Weights of a small GPT-style language model, trained from scratch on English Wikipedia: vocabulary 1024, 184M tokens.
MLP neurons of a small language model. Each row is named by its layer, matrix (down: output weights) and neuron, and shows model dimensions 64-159. Each number is 500 + 50 x the weight over its row's rms, rounded and kept within 0 to 999. Numbers have three digits each.
A block is one neuron, or neurons of one layer that tend to fire together. After each block is what it responds to, as a language model described it from the Wikipedia text at the highest values.

L5.down153:559484448468500494532486412568424556458526512506546445477497483416493597432444464588505540652447485505488570436505612494483475470511583496465510491520516523530452462493485467422527497503503556435505558519526517439477526485578446514403507522485469474454480488460485564449525566465547557563
L5.down199:497467445415489499455530589426550450476471433562506582491555593593547412433435518450539547598464510502513491494524594475500581480414498506606552416425417522544443496508548387500484569463525434497476497534555526585415505499488616507534585511451503513471467498486476543476473572523500471476
L5.down201:416550559428537521522500502467535562464376484463577512458518513474475531483445554540581487614483505468537389516560551507526537503451494543453495441498521480490495484496436401521540463541471509442494541424530441546524463502612527551528510589417580549473505526488473535501509513392441499480
L5.down316:518499415483488508410593460559593509470523488502500519455519540545523523478499562495516563499500534497397597376530552579542496546472530457481462477573489423451482483522500580543448456480558456578552481531556490412454632443544555429546476470507520563530454564499564447456493528499420511434
Responds to: Subject pronouns (he, she, it) starting a clause in biographies, often after a period or date, as in "He played", "In 1947, she"; also "be" after modals.

L4.down269:510527527463430466471489541508520518510516522502519564396470545546500503548394499361570493569516430425531578481495524484493544555511533456479499563496442476567493414550481596537532543513507550437584413492478542419523427496536517451557533530471467479487452465559497517450604513489500547537
Responds to: Word-initial or mid-word stem pieces that need a following suffix, like com(ing), o-per(ating), app-ear(ances), includ(ing), play(ing); also markdown table dividers.

L2.down21:545554508428531488549582497537536467625546514533522514485481610557512570565590572509408601457459536491467507510454509520524553444511607459432433547461516520616548349536501522457546404467487535489537501531483458558537513400469517463485422405509398450510484512543519554600373526560459563504
L2.down43:511488548549480476559501481493511487509525474480431519508532455486550419536544446474541473530479408475500547429424427468475533527377518551556568551516502481447465484540601525481529490514479507533516521389560493445477389497475487449564514493475556451506486539534556443551471472481381489489
L2.down45:511519462475502480531483487515482488526478492457475471512470493524473501498477482480500506519487514491515472485499486542490511523427500512512471505485486531528501481531497478534445483503497467519501516501491521469523511512462474510533539503491536535491496506522514501474545494542496487482
L2.down81:626491455442467465488480519514474446494479506479544460525541468491441490427573472473464487548516566509532544568516559522443495430520497536463520538566559515520428456592450556426497502528514577495471524471473508556458428521460608518454462427577498454497479482517458522443534520435450452527
L2.down88:515520536446429479463468448431493454503521499432542536511460463463475478492459573420453495486481519476515675472541486559499537530468568508521496507580600502497523530553464439407480497550567510490530385517459524522465488467459534568458460452460455425503513472596346499550523473446523510392
L2.down93:561456491484511511521523545422583438422533481469462551649538511588482456438422485447577502581468527515485609476465498366482590530482484552526497569546547497417363470587571530465473554475493483480524616451508491457565453558502494570476530490468508599515473448440536488509531517446426525514
L2.down119:497339586388505468515490535494554559461457517472518512507527446457461509470415537449533518531470502609502514450559422458454440516484489521534510574449438474380517358534516491469517542512602520497443374537518516494521472452530489463510475475474488546454516548455570444485442448479520446503
L2.down197:499518591436545487498473468531449441499612462535537550451436451569460611385454532565494526481461456443469603451519455426504521556520524522406461537543478458471520462471531376540494545480486484535521550564483483447409350503551531549408561561478542476553489473565538425482540509505448533511
L2.down207:453491496526537495468481440495561526483566486468438499518447573454607509508452485426551571522477528509458535459444503506459436513485617539512578448439570482528555555592463533489502401550533532449554556533506508479440491490501449407506491457585514431437443547514447567545479404450561606434
L2.down233:506537489472531490553559477511554516542563565486466620457517386388523471437589504569565483508484512563558496404450493441467455431519477449413509576537471497519461517500472546400511470470438543479502529486511546465466625532436446450538582543544536542493459486521469457541533525573476416493
L2.down238:542454521511637533478426447553528556495507506507425478517467536517435521485501534411476540495554484440466576464448478447474524475428441528556549537500532589481534491456567466552405435468489474457471509503407532434462496457504614475561421483543454572457559566438471544412467566443499467491
L2.down289:548624553511508508476467476582571528472437568515513501518495521491570461428495479532579533501579428555563514455568436580563563532489477528428478443441430523529554508573437546463583504580421520483558513555551458535519387470537481550431556450563601488461514506584557446569547362541433559579
L2.down340:556482456456556511488510545512537454459534562477466568495520455413503572420481511485454466579471442501486501497542536515464512514483456579503625472539558455427455539520536469461450530543540397425524491507516557490534500561511603557498509478409446473603530472466525471458503492429495547428
L2.down368:474565588529487528497427447503487506445445471516519563482498500477467557501407481493497476570525539464566544513506432553476524523488588450492498539459535531499492412491437494520513486542500556489579567443465463492415506452456472464475452475430492398543489474533543564554424523517568439529
L2.down419:497525415487558447531584461467489453456434544591447491495448553480461590547526537498484530527409526505485562438552378587561566532521560561512549547542475579543576542549531444507532481558512534537534513512509433621522484476365444540616492520502451429463531540482537411483503520529494568475
L2.down438:692521438440490476467498552432543445486525486430521361553540391576499534538568585536483462495569526428471507443470468533559474504504543507547455500534533528467529442472438459550360468486564540539534424577489486561451545567459530495534498503519522483469388471526496465376522530484485505417
Responds to: Common words that start a new clause or noun phrase in biographical and sports text, mostly the, He, The, and wh- of while.

L5.down2:490503539560539446549543441483581530448447540467511498550558454605472475558471440540410529487536489568481563565465474471567475460509517461483459443409503572515503439498503461534605441563537491449533420515477411478509486486383593571382501627458572510452413501513571516497427530509557469487
L5.down44:614556540507601540526469451514458460541562449426489554481589593437497409457525525454488506536487444475611587534514529515527437493544409516468459475549533570407392434527515492576435494496427477560535581470508571409539472455540432475501530387518451447546527402489519501550535495451505538471
L5.down345:550444459434502552538550483483576434557492492477538486606473530523534545507527549550537528543540403573537515581520493444554453465518523370460445511521498407446501432592478562486516486615513568495531452501413481366428396469498548482447485552427534457522563462548525433542513559550472506479
L5.down349:472505570412492573456493476589454551480528572406453513432549443448531414452482514451513572464422521377539495543505455513560441488506535563573452565528491506481599542567413564478515504486529493464523471526448437430473516511468537562505546602459491464555482569569485459498566536522537451507
Responds to: Fires on "not" after was, is or did (did not qualify, is not open) and on opening fragments of split words like ret-urning, d-ep-artment, ind-ustrial.

L2.down8:592495483385504493525566558578486467482421432497455534492534511538407501484411558402511486441522550503493600536524501465493446528485511469496511467463566524475557464455434580493473446434522510545493555524442473444481374595581562485414461519517435491522442488451478517382427437496560480516
L2.down15:508496575458550508527625497568506526487537537543483460559520550439444496491479495454513550509507519560510516482457494487574530551519499529440528515510376384457569559580516431381345422472515533538494548468495427518489466461490541454485452557502551496483545504498599448542531464481484511509
L2.down17:462601486480555452498521494553493476557502506425585386396457605501513622481581521483409482432535640555562571561462505585504528474499483440524507572595555453440422402526420489535494487523550480622544533430558599519481511544483481503471454499561496462541476460498614482552580505483442425498
L2.down63:500547534446506509465521547490319488506609393532523514434569532559534583493487453466490439609525505442558527531529531557520513519469574533442496563509590459537517452475456479496516452506463611455486424510397448425478473517567505532536595575455497577495493490547448452414513519468547510526
L2.down133:485445506432485512510549444546367522511539506539507403435534480475493500529484571550517523489566496516530525584486518483453453454507453542457450471559474527550463593451432503497574491532504419413540479433489445421530651476533503530443546495529486473475575518495389454526560552505515581455
L2.down166:507515560485448477507480565514523423474571490536488539480475519568442495496563482472478464453546493589518483540549498545487421527547526449438565512504464557428501439365489490530532524412541586463445429441519455504473455383490487516449447465420553484547517399495444472402531585500465507500
L2.down185:496439479505478466539496502403539484458544419513450607545588566549462541546429501483478392522441547608485529465580546476439540486481446490436482498568547511440417511574512525515537403597486443525423529525500389586466434530501395565521504489527519509451520448495502495517560536460505516502
L2.down232:471550546489514448501428558550489541430456542564530494462534603516515558582548514455443487480521476504499466564495545572457444392491520523566542467528516553492482541483481502479600506572533458510469478492486556480602413507406548504437512563475422493475519494548515454478532476455624510476
L2.down250:487530466468477490519509514614521505479473521491484497579465463542568452545503468420467503533482551450550529413435482553473466441495544531504454459501530455461499574486486484608578531496399495489529429473476460505431522459549551601484499446461545500527555475551566510491519542557484529491
L2.down269:531408431439516496524510474485608521428539481583596404641524494498499520469456557489414508491512561508491510483522598516458515539519445518478570510543514468498521503502455446478550442577467467422555623500419503512457449536429414555531625508530432484477524529516486526555489467484524500571
L2.down300:467450502479516470481409498542591537451459641494516479552526536450460419535508505615474489450481486429587573533512489500509453512484429482551466471409448524489474583361439543470473504494496423501473470559630493433591475497479443507491486529508425425501513496484514460567551465491518458495
L2.down320:549494483437464534496548511527462507508496469526418551483537547520453586540494447439489452568589410585540457541478538522495471609499608518498461516448551429508490464497511582570506395482499539446563605481446526418429454526466506523587572512501581567527480492505383463373504499552525574495
L2.down329:562532502560565489478463565480589576554539438448519509540489397456515467504371474505452539534511520425512558387472422526503495454486531392476488432490388521438394479461468569434477533507492471471544517474508477475567470504465449560566594444554498445493459576512470557496455513511509513557
L2.down371:471592515428545435500509627423473524495501557513496436541455496481525517539510559465498517586522504484440491426569468482553539465502517466647469434551474490529543524540469503474496568587523394439477516485497513468432484430514570430446535556436543433507450516539479400455519474507580527438
L2.down435:556550477468474478517550427568420468520517491561519471589513450485551491545489479482557533532486556406545522470483496464618511475487463517559439439525522476450445485476441503470592442474480434575592481455417507497515466498379530503392495553477589605548357498588469455464483527550551541452
L2.down443:562435471476513527481476540487500573450609533538397501484547552425485505569511510511561458561548423567542526642538541590574502535501582480495394503509471430440546537441536518514457475487460589452527345453454534541450502508481459454558467404462533433411502502482519540483524483479570424555
Responds to: Fires on the word right after a clause's subject, mainly also (the commander also held), plus split pieces like ne(ver), us(ed), l(ater).

L4.down31:526441481489464470444462504518503506589543541521535488401465506485550583500483535522481440506464518536536540459470493417482453438469528590510499459471519481455529466557561428418476445513478526581446587449497581448471488477552465499506449489512547544545459408567573504476547470496429517475
Responds to: First subword pieces of a word opening a new clause, often after a comma or subject pronoun, such as ex-(pected), wh-(ile), bec-(ame), re-(ceived).